config.yaml
n_layer: 13
norm_place: "pre"
positions: "rope"
init_std_o: 0.0
schedule: "wsd"
MLP neurons of a small language model. Each row is named by its layer, matrix (gate and up: input weights) and neuron, and shows model dimensions 32-159. Each number is 128 + 24 x the weight over its row's rms, rounded and kept within 0 to 255. A neuron's up and down rows have the sign that makes its largest values positive.
Before each neuron's rows, "fires in" lists the words (lower case) most often at its 100 highest values on Wikipedia text that the model never trained on; "fires on" lists the tokens most often at its 100 highest values on Wikipedia text that the model never trained on.

fires in: "of", "to", "into", "professional"
fires on: " of", " to", " into", "f", " professional"
L3.gate343 [136 160 127 163 140 118 125 133  71 139 108 126 122 112 176 133 119 111 150 171 104 132 116 133 122 175  96 142 165 168 101 107 139 136 131 166 117 115 111 156 136  88 118 146 138 120  79 126 134  94 135 138 178 166 160 132 105 112 110 180 104 128 145 148 145 151  93 140 150 110 140 122 164  93 150 156 111 163 164 169  94  87 159 147 133 153 118  53 159 116 119 141  79  77 161 138 150 109  75 117 118 168 111 119  88 119 196 110 133  97 115 113 134 117  84 141 134 102 177 137 193 141 136  86 129  94 138 137]
L3.up343 [133 172 145  92  96 131 108 132 110 117 120 167 177 102 122 149 141 166 140 128 102 198 144 144 146 128 149 147 143 119 139 142 121 120 170  75  91 146 127 161 173  91 133 163  98  88 155  98 122 180 130 148  99 133 145 165 132 164 160 119 135 108 147 157 143 119 141 137 126 125 117 150 135 136 132 122 140  92 154 115 104 169  97 139  89  59 158 150 144  90 179 142 110 166 142 107 100 158 156 157 124 130 120 135 140 104 103 119 139 117 149 153 116 138 101 154 148 119  90 165 108 134 123 134 130 176 159 128]

fires in: "located", "born", "place", "found", "results", "semiconductor"
fires on: " located", " born", " place", " found", "l", "ic"
L3.gate1465 [179 117  89 148 149 119 128 135 119 159 110  99 121 120  90 153  92  92 127 106 124 151 146 162 107 124 203 120 140 121 130 134 135 143 112 121 158 150 123 142 129 134 154 142 125 127 106 168 122 123 152 169 152  86 118 138 168 117 122 141 113  87 149 123 201 138 119 119 136 107 113 161  93 112  99  89 112 113 176 133  82 126 113  95 120 106 121 134 166 101 167 162 137  95 119 151 159 120 114 126 153 159 124 124  95 139 124 155 132 128 156 152 179 130 132 138 111 100 122 135 124 149 100 124 132 161 146 151]
L3.up1465 [177 141 130 159 108 117 122 116  84 119 118  99 149 128  75  92 142 110  95 115 126 137 113 130 144 116 123 155 134 140 106  89 133 117 125 108 113 145 113 138 167 110 124 116  94 116 149 124 125 140 170 112 131 113  98 132 148 133 178 133  87 143 113 105 111 176 156  94 103 135 127 111 103 154  98 107 114 100  93 121  73 152 128 119 122  78 181 112 106 201  92 151 104 109 125 143 144  84 138 144 118 144 121 121 124 134 157  94 112  91 128 107 121 100 163 140 131 143 105 141 127 150 156 107 133 143  85 143]

fires in: "of", "on", "from"
fires on: " of", " on", "od", " from", "z"
L7.gate588 [105 106 101 111 119 134 111  89 136 112  87 104 104 115  76 132 105  90 130 174 112 158 166 143 160 145 121 129 144 137 158  90 102 100 132 115 135 102 102  92 127 120 128 165 194 133 166 111 114 134 134 112 124 100 136 125 123 106 153 112 138  96 118 143 135 118 134 123 106 169 125 123 136  82  94  95 153 181 106 142 120 139 131 151  93 107 134 134 119 147 141 121 154 124 151 157 121 122  86 182 167 146  77 137 133 109  91 129 131 125 121 130 145 128 100 183 126 102 105 122 125 147 134 122 106 134 128 135]
L7.up588 [110 152 157 119 133 126 136 150 121 185 128  80 127 113 126  92 130  97  75 163  84 126 128  75 118 155 104 140 144 103 118 156 141 111 160  67 140 121  98 158 120 159 149 163 139  77 157 149 118 157 127 111 144  86 101 129 139  70 159 156 165 112 119 137 125 152 151 112 145  88 118 145 159 123 149 112 127 127 139 165 147 120 121 114 111 146 150 177 149 109 143 139 127 141 140  94 125 115  93 130 128 152 124 166  87 124 136 108 141 118 131 141 117 176 195 157 122  81 143 113 104 142 181 112 130 195 170 151]

fires in: "with", "had", "received", "has"
fires on: " with", " had", " received", " has"
L9.gate61 [122 141 147 125 104 151 165 116 113  95 155  80 128 141 145 120 162 115 138 119 158 149 120 189 156 144 160 122 149 107 157 128 117 119 122 166 132 119 134 106 147 134 129 146 114 145 103 118 129 176 126 118 152 101 136  69 156 113 132 109 117 125 115 155 151 150 145  98 125 123 101 125 131  91 140 161 108 149 133 166 132 142 142 118 185 130 139 181 138 128 136 162 104 109 141 135 152 157 128 128 126 111 135 141 133 134 121 130 122 139 139 115 109 146 141 163 106 101 127 107 155  96 121 147 127 108  94 110]
L9.up61 [ 87 128 124 136 130 106 149 126 136 188 134 139 144  74 109 177 180 108 103 142 139 163 173 138 190 138 110 141 162 134 148 148 117 132 203 157  82 108 130 162 122 168 135 166 152 133 131 137 114 172 138 155 125 120 135 102 150 126 123 123  98 107 148 112 144 102 147 130 161 146 112 122 141 147 110 156 104 151 123 117  95 112 100 118 109 168 186 159 144 127 141 129 107  97 156 116 158 155 136 111 143 126 107 149 159  76 105 151  72 148 121 138 118 105 156 123  92 105 149 145 120 164 102 119 125 110 131 106]

fires in: "to", "of", "on"
fires on: " to", " of", " on"
L3.gate1267 [113 145 121 117 105 143 110 120  77 128 133  99 118 136 137 114 139 107 162 158 128 132 166 149 103 122 143 145 106  93 132 133  80 152 117 114 116 157 141 129 140  89 125 102 105  91 135 107 105 119 160 128 171  98  91  91 158 135 145 125 118 146 107 150 170 139  95 119 133 145 153 110 123 122 149 118 129 121 153 153 162 128 105 157 152 126 144 137 114 162 168 120 106  97 124 174 124 153 132 129 135 143 117 119 174 128 169  79 122 102 144 116 124  90 126 109 124 132 116 162  81 132 120  68 163 150 137 115]
L3.up1267 [120 160 153 107 137 119 104 133 149 118 122 151 126 146 147 150 173 129 161  95 130 106 127 151 133 133 106  74 150  99 122 122  84 133 116 117 120 139 117 125 119 107 133 119 130 105 105 141 134 136 177 137 136  89  82 129 118 117 175 127 143 140 164 124 143 105 130 164 124 143 114 109 140 106 100 118  92 129 113 143 166 145 121  83  70  94 112 147 122 126 206 133 127  80 102 108 140 113 137 121 116 174 109 117 148 155 144 116 115 126 128 191 141 116 103 125 160 118 141 169 119 151  90 152 156 135 143 140]

fires in: "to", "would", "may"
fires on: " to", " would", " may"
L9.gate181 [137  78 111 132 140 127  79 138 107 134 124 150 142 166 143 194 116 129 133 115 136 139 147 141 138 141 144 145 176 145 137 153 166 176 133 124 119  59 173 117 124 156 104 114 152 141 125 151 116 136 100 103  76 161 105 111 143 118  92 126 122 132 180 134 154  73 112 135  96 115 161 128  92 124 129 152 100 128 104 130 133 145 130  99 143  92 110 153 134  94 140 113  74  94 140 125 113  94 123 157 125 177 103 127 177 112 135 102 114 141 122 117 163 180 138 123 133 125 146 137 121 107 155 108 101 104 122 131]
L9.up181 [144 117 126 119 126 108 132 114 138 140 163 162 130 125 155 102 160  97 154 168 119  98 141 127 165 208 149 109 130 100 141 148 132 124  91 117 142  90 148 149 160 126 110  77 150 135  82 107 140 138 113 101 111 145 152 118 150 117  96 122 133 110 113 122 164  95  78 162  83 113 129 146  84 111 126 145 119 107 133 159 154 140 135 115 173 121 134  92 109 137 164 147 129 111  87 171 128 135 144 139  91 170 139  81 126  98 133  87  95 134 102 118 164  94 159  95  98 131 146 124 101 182 125 118 123 114 124  87]

fires in: "had", "has", "it", "have", "a"
fires on: " had", " has", " have", " a", " it", " It"
L7.gate624 [ 98 115 108 154  82  97 169 122 132 137 122 112 134 147 118 113 110  89 154 129 117 139 133  91 141 137 129 125 124  88 105 115 161 113 153 136 160 129 143 149 165 156  85 119 120  91 105 126 139 139 127 108 132 131 135 130 143 150 132 143  92 136 137 117 134 106  94 176 128 180  89 118 114 137 199 158 110 182 120 102  91 148 130  96 149 131 163 146 118 139 128 111 151 149 123 142 135 123 170 121 136 138 109 150  86 141 141 127 104 121 101 122 109 122 151 128 163 130 163 126 149 129 130  87 115 118 118 142]
L7.up624 [145  95 108 134 156 140 107 133 174 145  67  63 141 156 137 163 147 143 151 142 131 141 101 126 146 104 144 149 104 104 107 156 151 183 120 164 114 152 160 104 117 121  83  88 139 101 109 135 131 151 115 180 143 142 142  98 120 144 166 127 101 136 101 123 144  88 103 115 110  90  90  92 102 132 154 148 116  90 133 115 144 134  89 125 104 133 108 132 134 162 116 131  75 136 116 125 145 143 130 120 141 153  92 136 117  62 159 101 105 127  92 118 135  83 193 154  96  81 101 100 133 157 102 166 108 101 100 151]

fires in: "only", "left", "last", "most", "first"
fires on: " only", " left", " last", " most", " first", " under"
L7.gate54 [153 127 165 119 183 132 103 121 125 121 120 174 135 120 104 140 123 147 159 124 123 100  94 145 165 171 141 113 125 175 147 132  92  77 143 179 117 154 120 144  75 130  61 109  88 103 102 134 146 130 138 148 156 148  89 112 126 146  99 171 123  87 143 134 103  69 127 118 109 109 131 140 105 164 112 147 120 108 106 100 117 134 124 182 146 127 146 128 100 102 135 119 131 149 119 105 177 132 146 139 140 150 126 154 144 127 140 102 129  88 161 149 113 155 138  88 119 133 142  88 110 138 133 179 129 151 122 157]
L7.up54 [106 159  86 112 114 100 126 133 139 100 154 112 157 135  97 107 123 130 117 131  99 139 133 108 129 138 146  86 137 178 119 156 175 150 140 141 123 114 131 173 116 130 147  87 107 137 150 119 137 123 146 136 115 175 137  96 118 111  87 119 162 158 162 140 119  68 143 121 136 139 144 138 112 135 128 141 133 111 160 101 101 104 126 102 111 144 146 114 154 102 123 176 123 107 108 157 115 117 127 177  90 136 126 151 135 145 148 114 124 139 126 119 133 132  89 106 133  70 131 118 155 153 103 153 196 113 164 134]

fires in: "was", "is", "are", "were"
fires on: " was", " is", " are", " were"
L7.gate679 [142 164 118 112 139 119 185 122 127 142 129 137 135 109 155 111 118  94 156 132  99  98 138 100  88 162 144 138 186 125 134 112 131 178 120 151 116 145 101 137 120 151 136 140 141 136 111 111 122 120 112 149 164 104 156 110 127 125 152 129 140 144 111  98 152 130 132 101 155  87 122 131 128 117 132 102 127 138  78 114 141 133 140 135  98  75 136 154 107 112  81 144 114 121 111 134 114 128 139 126 154 102 125 142 166 149 112 172 154  99 109 133 131  69 133 146 121 161 106 101 119 159 122  79 151 122 151 116]
L7.up679 [103 102 113 165 143 127 128 128 125 130 124 151 146 121 138 125 169 171 139 175 160 157  88 153 111 148 142 134 144 102 127 107 122 124 120 131  93  81  72 183 132 144 122 131 164 129 136 122 135 102 112 130 145 151  98 161 138 100 132 137 138 111 130 136 122 120 132 128  86 104 149 104 134 131 118 114 108 121 120 148 103 169 148 139 146 136 123 124 119 116 129 152 114 154 112 127 122 136 122 147 114 143 110  85 139 111 102 175 148 107 133 138 128 135  96 123 108  99 105  93 131 128  85 149 158 103 159  90]

fires in: "was", "is", "are"
fires on: " was", " is", " are"
L7.gate809 [ 76 138 139 143 131 148 148 111 150 184 114 103 102 122 119 165 142 132  86 139 134 108 125 133 127  81 116 146 102 142 115 167 144 109 139 129 128 122 105 134 135 120 125  91 184 132 153 110  88 106 158 110 131 111 153 114 188  58 197 136 138 144  83 147 176 114 166 121 129 103 119 169 101 141  74 116 111 149 109 144 111 148 137 146 106 115  87 152 150 123 105 135 110 134 121  87 112 109 172 109 125 133 105 131 158 158 111 144 126 104 163 124 143 148 110 156 106 141 117 134 128 116  80 155 139 150  97 109]
L7.up809 [106 144 125 117 134 142 111 148 117 157 176 127 127 102 190 108 136 165 141 126 144  91  94 137 108  90 123 123 133 142 124 126 126 136 122 134  84  97 108 163 106 124 112 108 107 130 105 102 141 106 141 106  85 168 121 139 116 137 138 141 148 112 103 114 108 107 160 180 132 112 102 159 117 129 144 140 110 118 111 110 133 132 119 104 117 205 121 167 124 135 180 162 157 106 132 139  96 133 160 153 132 136 146 125 160 168 100 119  93 182 103 167  88 136 139 128 126 134  94 123 109 106 130 119  63 129 125 129]

fires in: "was", "were", "at", "are", "from", "is"
fires on: " was", " were", " at", " are", " from", " is"
L7.gate50 [ 94 128 102 130 163 158 139 161 144 107  96 162 131 126 106 101 113 145 112 114 138 110 144 134 145 118 149 102 152 149 106 153 100 137 182 106 125 191  98 143 144 179 100 101 167  97  96 175 131 113  90 147 121 139 164 122 132  84 101 114 160 111 108 139 176 129 204  87 146  81  73 123  74 132 175 118 148 117 116  75 101 112 137 145 113 125 161 112  88 144 148  98 146 119  83 120 104 106  97 102 131 114  94 126 145 100 131 184 157 123 162 119 103 177 136 122  94 129 114 118 101 118  94 124 129 117 106 124]
L7.up50 [168 159 121 138 175 128 148 124 136 112  80 179 141 136 113 128 123 118 139 163 127 132  96 116 132 136 121  94 143  92 134 118 112 100 143 121 120 149 156 104 106 185 161 100 172 126 125 109 141 121 158 143 127 134 123 105  89 161 114 122 151  81 122 133 119 106 130 112 159 145 119 106 143 132  97 144 151 140  82 143 113 105 147 112 151 123 124 108 144 145  71 108 138 104 107 132 122  78 145  98 124  85 121 121 110 127 134 177 142 135 150 134 121 139 159 145 117  96 149 111 129 113  73 124 131 145 145 150]

fires in: "is", "has", "had", "was", "have"
fires on: " is", " has", " had", " was", " have"
L7.gate213 [135 105 132 119 124 170 110 100 108 112 104 132 119 125 114 166 137 120 114  80 120  99 117 156  79  84 120  75 118 106 170 122 106 111 135 152 155 131 145 135 155 120 115  92 141 103 161 106 146 103 132  96 139 131 123 127 148 143 118 117 110 133  65 137 105 142 114  95 101 107 104 159 128 126 121 189 114 134 103 131 107  98  86 149 106 145 103  82 137 150 125 139 163  98  96 138 152  99 157 107 118 168 105 133 130 108  86 136 124  95 105  62  88 166 155 141  76 158 100  70 126  92 117 138 155 119 142 173]
L7.up213 [115 108  87 142 135 157 130 162 148 169 121 122 157 102 123 117 168 129 143 127  82 127 174 111 142 148 137 139 146 111 121 106 137 155 161 130 133 186 108 180 102 160 133 120 113 116 139 118 162 137 108 170 136 133  71 147 159 127 159 101 153 161 167  53 131 130 121 139 149 144 149 134 146 181 170 139  97 173 131 130 126 131 150 171 151 154 181 107  96 106 125 148 124 122 127 120 138 146 157 143 134 165 152 126 145 127 114 111 145 149 174 146 129 112 127 121  91  87 116 109 130 118 132 145  82 183 131 151]

fires in: "only", "just", "last", "once"
fires on: " only", " last", " just", " once", " final"
L5.gate1514 [128 129 139 151 119 120 142 152  90 142 117 104 151 181 136  54 158  63 161  94 119 114  99 158 138 193  86 139  75 111 174  92 164  88 135 121 148 126 112 124 153 116 140 126 180 107 121 153 121 102 102 141 112 134 107 122 164 136 131 111 177 139 197 158 161 146 156 145  96 137 149  88  75  97 160  94 140  95  94 131 128 137 124  86 135 102 119 131 112 135 129 106 143 133 104 125 105 117 159 113 154 146 124 131 146 111 178 105 139  91 130 118 117 147 108 107 120 137 136 138  98 153 163 139  99 126  91 137]
L5.up1514 [110 166 137 136 109 118 135 104 125 124 151 101 107 102  90 122 109  89 170 146 125 108 117 133 123 120 113 131  68 113 152 146 159 167 130 123 160 116  84 141 127 119 135 141 107 138 126 129 143 121 164 155 126 108 100  96 135 111 113 170 147 156 172 122 125 132 163 165 179 147 111 105 117 125 114 113 148 137 118 123 145 121  89 102  68 163 122 146 120 134 171 154 144 126  85 143 147 115 157 110 127 133 118  99 156 144 140  99 149 173 105  98 113 164 103 112 133 132  85 124 120 106 139 139 120 172 166 149]

fires in: "to", "would", "will"
fires on: " to", " would", " will", "n"
L7.gate1031 [157 114 132 137 106 155  74 139 149 159 179 157 159 125 140  94 172  97 121 182 102 151 123 150 132 169 143 119 138 112 107 136 164  77 112 111 147  89 149 180  78  96 146 116 145 127 130 140 133 154 164  90 114 142 121 167 135 133 137 125 111 192 133 111 149 132 123 140  96 136 117 135 120 159 103 122 111 107 104 146 126 107 117 102 138  82  85 128 115  95 119 164 147  63 155 130 129 109 127 119 151 152 123  94 169 119 143 117 137 149 110 127 132 133  84  91  86 117 187 116  94 121 118 114  98 100 120 125]
L7.up1031 [114  93 117 123 103 146 150 118 120 131 157 109 150 118 155 108 143 159 127 135 146 152 127 155 128 153 151 100 140 108 168 156 169 126 170 144 157 123 129 137 116 137 154 145 151  84 116 127 155 150 134 105 166 131 153 132  73 142 101 114  92 156 135 122 160 115 149 144 123 156 129 158 149 141 115 175 104 130 116 101 131 121  82 117 124 116 150 123  94  62 140 130 123 130 140  85 110 114 166 105 109 168 104 132 139 116 166 126 147 160  96 153 115 117 134 127 114 123 143 117 126 154 127 133 133 112 104 125]

fires in: "of", "led", "joined", "to"
fires on: " of", " led", " joined", " to"
L7.gate1216 [125 101  84 112 128  99  57 127  82 110 164 130 127 122 135  97 112  78 131 160 133 160 191 167 100 153 125 134 148 150 133 150 113 160  99 102 109 109 158 122 133 137 111 105 118 131 126  91 129 142 178 128 135 128 113 138  85 117 105  93  69 125 138 156 170 152 205 135 148 126  97 111 112 135 143 103 168 108  98 125  87 121 159 113 148  93 158 197 122 123 160 144 136 114 122 132 115 118 115 112 110 148 191 125  89 168 144 103 133  86 140  95 173 115  93 181 168 120 131 131 116 107 171 134 125 101 142 121]
L7.up1216 [117  96 164 121 147 160 112 166 131 124 174 112 154 139 115 112 109 107 149 125 129 116 114 137 116 135  90 137 144 103 108  71 126 113 167 113 145 103 126 159 162 156 126 119 121  87 159 157 153 118 173 143  80  73 111 148 125 149 153 124 140 124 144 156 160 110 120  92 152 105 151  96 154 187 131 110 165 143 153  73  94 188 161 120 164  95 114 152 139 114 137 146 148 116 109 137 110 125 187 117 143 160 136 114 150 146 132 101 139 134  90 141 100 140 141 117 152 128 135 142  66 149  95 109 144 129 157 131]

fires in: "also", "was", "were", "are", "have", "has"
fires on: " also", " was", " were", " are", " have", " has"
L9.gate143 [106 141 138  93 108 137 131 108 107 153 181 144 161  99 130  72  61 116 132 153  77 154 131 125 123 119 145 103 161 130 121 158  86 141 146 110 107  96 147  71 152 100 162 131 128 112 125 128 158  96 127 165 154 110 138 114 115  99 139 154 133 178 133 151 154 133  96 119 144 146 120 157 102 146 106 141 116 137 148 134  91 125 163 130 172 103 157 169 146 148 116 108 129 145 132  64 142 125 138 140 112 141 156  99 123  86 123 137 101 152  81 157 114 162  94  95 165 142 138 179 144 135 126 170 122 134 125 115]
L9.up143 [127 122 156 108 149 110 113  99 113  98 117 101 121 166 142 137 165  98 150 138 149 130 143 137 132 110 161  82 168 164  87  72 171 136 110  92 119  98  66 106 117 160 114 122 104 145 101 168 150 157 134  75 119 126 111 100 127 123 144 123 127 118 133 155 109 136 124 144 128 149 111 158  93 123  94 144 125 191  93 142 107 111 178 101 156 138 136 141  95 116 115 167 108 144  99 114 155 114 160  87 119 153 105  95 100  77 130  85 153 147 144 118 112 147 106 137  86  92 149 133 120 125 121 153 148 156 147 164]

fires in: "family", "body", "dramatic", "dr", "drinking"
fires on: " Dr", " body", " Family", " dr", " family"
L3.gate712 [156 155 126 133 129 105  99 141  82 135 168 113 158 164 154 152 152 140 106 159  99 147 118 152 112  74 138 114  84 142 111  76 109 141 136 174 106 133  88 138 159 148  99 149 107 102 102 137 112 172 105 140 157 124 117 136 170 158 113  67 143 141 118 145 143 178 152 139 149 121 113 148 128  94 182  99 153 132 166 124 118 167 144 140 131 159 107 103  96 153 127 143 150  82 130 115 111 136 140  93 106 172 146 117 118 152 119 146 147 143 142 125 111 155 149 134 157  92 111 152 163 112 107 139 118 115 103 101]
L3.up712 [109 127 110 116 130 107 112 148 127 105 151 143 151 161 144 176 168 133 173 128 119 135 135 136 159  67  74 127 117 172  91  87  87 111 109 116 104 150 123 174 149 140 131 117  96  98  99 147 143 148  97 156 146 116 131 143 145 150 129 104 156 130 122 160 130 120 134 131 134 134 105 175 105 123 123 132 109 139 129 159 115 156 124  97 125 145 152 102 113 116  91 112 131  92 117 132 152 134 144 125 123 142 133 130 113 164 150 119 163 141 133 120 134 175 172 123 122 125  84 171 142 122 126 132 145 121 111 126]

fires in: "i", "s", "is", "you", "we", "what"
fires on: " I", "I", "'s", " is", "n"
L9.gate270 [139  94 135 107  85 141 131 164 120 127 142 177 124 140 147 110 136 141 146 156 117 121 172 147 175 108 128 118 169  91 136 113 142 105 118 177  98 121 126 121 109 128 170 128 134 117 154 143 116 121 145  99 151 142 130 118 119 114  88 134 104 149 115 139 205 103 127 105 132 159 156  95 124 153 100 124 123 127 146 140 111  87 133 184 220 147 153 119 124 127 129 115 146 125 119 132 120 125 160 100 132 139 154  81 114  87 127 111 115 150  90 122 109 158 102 125 101 114 171 138 101 127 122 144  70 135 105 162]
L9.up270 [128 167 115 112 120 193 135 119 121 147 150 134 181 110  88 131 130 122 138 141 158 164  54 171  91 114 142 121 152 150 112 101 175 150 120 138  99 125 163 118 128 143 155 113 132 102 145 112 121  95 138 130  91 103 139 113 177 120 132 173 111 138 123 107 147 162  85 162 201 173  90 106 114 143 107 142 152 146 153 124  92 126 112 131 150 107 152 120 132 141 118 109 143 181  83 138 126 158 138 167 158 119 102 161 147 147  98 138 115 121  76 140 119 156 133  78 103 140 133 125 120  69 150 134  95  94  69 110]

fires in: "to", "own", "age", "career", "would", "first"
fires on: " to", " own", " age", " career", " would", " first"
L3.gate1494 [113 104  96 143 102 122 142  88 168 115 126 130 138 127 142 117 126 141  79 114 129 105 133 145 147 164 163  81 144 131 136 106 109 129 160 113 114 109 112 138 143 145 124 139 135 126  77 118 132 150 139  69  87 143 131  93 132 119 118 169 133 110 130  95 108 110 105  85 149 111 107 141 104 107 124 126 142 104 111 145 116 123 121  96 145 136 106 157 159 120 150 137 150 112 118 117 122 129 165 104 127  35 102 127  98 142 108 112 119 150 113 118  98 146 135 112  88 101 114 105  67 145 139 157 112 119 120 147]
L3.up1494 [133  76  81 110 133 119 156 137 156 124 153 103 147 153 116 167 149 117 140 152  79 120 120 144 128 112 176  73 134 140 136 117 128 163 150 119 158  83 129 160 132 122 137 145 129 120  98 106 145  88 125 100 140 167 143 102 111 166 117 126 133 105 138 117 124 134 128 118 125 130 122 133 117  99  90 144  99 133  98 170 153 168 120 113 140 123 120 116 153 109 142 117 122 102 126 122 121 169 159 127 136 116 139 117 125 122 116 174 153 151 149 136 169 139 106 157 150 133  90 109 134 120 165 194 141 101 106 127]

fires in: "was", "been", "be", "occ", "is"
fires on: " was", " been", "O", " be", " is"
L7.gate740 [ 90 113 115  89 121 158 122  87 114  82 117 106 116 133 108 155 113 150 100 119 122 163 171 126 118 109 122 107 125 128 112 146 144 127 153 167 101 119 122 127  84  83 125 146 161 109 179 186 162 122 118 144 163 118 115 109 153 104 106 156 130 186  92  50 127 143 137 134 106 131 162 128 137 106 100 100 109 117 112  89 125 100 166 136  60 152 150 159 154  80 138 126 117 105 131 133 117 185 154 130 137  93 107 159 141 187 149 180 170 119 152 135 125 139 134 136 129  85 140 145 112  67 164 127 126 107  97 114]
L7.up740 [125 124 126 178 151 154 156  97 118  97 136 104 106 118 125 117 153 133 136 124 134 128 155 110  98 192 126 132 140 137 153  57  81 138 140 112 106 140 166 144  69 126 105 152 117 151  90 179 138 143 123 106 119 119  92 106 106 144 121 145 110  97 130 124 163 130 123 119 183 150  87 142 145  84 170 138 101 138 140 138  90 117 144 142  72 131 133 123 151 142 152  92 105 113 113  93  74 112 122 122 143 143 101 118 146  93 131 169  81 125 108 127 116 151  87 153 154 114 120  92 179  80 129 133 130 107 181 121]

fires in: "and", "to", "as", "by", "from", "of"
fires on: " and", " to", " as", " by", " from", " of"
L7.gate498 [155 114 166 112 116 139 182 101 111 175 107 167 108 106 131 122 143 161 206 140  91 121 114  94 120  92 147 115 104 108  93 132 114 135 100 139 135 120 119 157 117 135 131 113 118 118 120  86 143 152  96 121 109 122 133 139  96 135  99 128 171 202 126 125 163 138  97 114  71 157 128 145  99 127 137 134  90 152 141  81  95 119 122  98 146 140 128 101 117 118  97 125 162 124 107 135 114 164  87 100 124 108 142 127 141 127 107  63 128 147 133 166 119  98 109  86 138  94  85  94 128 123  94 129 150 112 122  93]
L7.up498 [ 93 145  98 130 133 154 107  86  94 131 106 146  91 116 125 146 128 128  81 149 146 113 140  91 103 118 123 136  91 100 115 108 126  88 115 134 108 119 120 117 167 128 123  95 107 142  96 175 131 172 117 138 130 139 135 155  99 142 168 108 158  92 108  94  75 111 149 127 158 154  83 109 148 140 128 102 135 116 124 150 106 157  94 142  97 133 105  97 114 138  97 147 129 127 139 130 190 121  92 161 119  71 103 135  97 112 122 112 114  84 164 130 165 157  99 136 166 128 136 136 135 140  95 121 107  86  91 124]

fires in: "to", "on", "in", "from"
fires on: " to", " on", " in", " from"
L7.gate1068 [ 91 111 115 143 120 103 127 136 150 124 110 127 134 141 154 138 149 153 126 150 157 161  97 149 123 152 101 130 144 158 134 137 129 126  88 142 176 133 138 129 145 180 101 116 120 135 126 107 175 164  74 134 118  84  95 154 126  89 155 110 131 122 122 131 123  98 152 115 123 164 174 128 139 140 124 125 114 130 120 124  82 139  91 101 125 129 108 154 154 137 106 123 135 117 101 158 139 141 138 188 136  87  86 131 132 152 106 104 118 141 119 182 121 110 115  91 137 137 136  79 102 158 180 129 148 122 116 109]
L7.up1068 [139 175 160 129 111 161  94 118  88 122 149 175 136 120 156 147 151 122 110 171 109 113 128 133 131 152 120 180  98 139 136 113 134 124 148 101 120 111 125 121 176 154 145 124 128 109 157 109 135 129 119  76 135 121 129  92 125 134 141 127 177 106 120 121 109 108 159 134 135 150 108 126 107 139 145 118 156 152 145 107  80 141 131 118  84 155 174 112 139 127 124  97 129 135 106 141 139 149  79 102 139 138 137  95 127 131  99 127 146 153 121 161 151 128 132 130 125 137 121  99 100 110 122 122 121 119 117 155]

fires in: "it"
fires on: " It", " it"
L5.gate510 [117 134 175 104  92 100 145 133 170 130 172 168 135 161 133  75 103 129 133 132  60 131 145 130 118 115 145 136 163 134 120 146 136 127 103 150 174 116 150 144 129 128 109 151  98 152  85  90 130 123 186 113 168 113 108 148 132  92 184 138 122 125 149 105 161 118  98 130 165 117  93 123 151  94 167 108 123 168 175 118 161 111 163 145 189 110 114 143 132  71 132 166  91 145  87 140 110 136 108 101 129 126  98 136 159 141 170  96 126 106 156 129 141 137 128 115 122 136 130 168 155 126 142  95  97 146  98  99]
L5.up510 [110 137 118 115 135 136 118 118 143  98  67  91 130 133 148  72 134 151  80 144 123 115 153 118 112 136 122 137  93  72 112  81 151 118 159 179 136 116  89 125 158 143 130 124 132 128 155 169 124  84 129 173 139 124 108  91 139 166 140 168 151 133 121  89  98 164 117 111  79 143 154 166  99 122 128 141 133 154 135 146 145  94 139  70 127 113 114 111 120 116 171 144 108 139  78 124  93 127 130 121 165 116 128 103  87  81 104  99  83 108  99 133 101 129 121 102 151 154 126  98 127 181 126 120 131 127  77 114]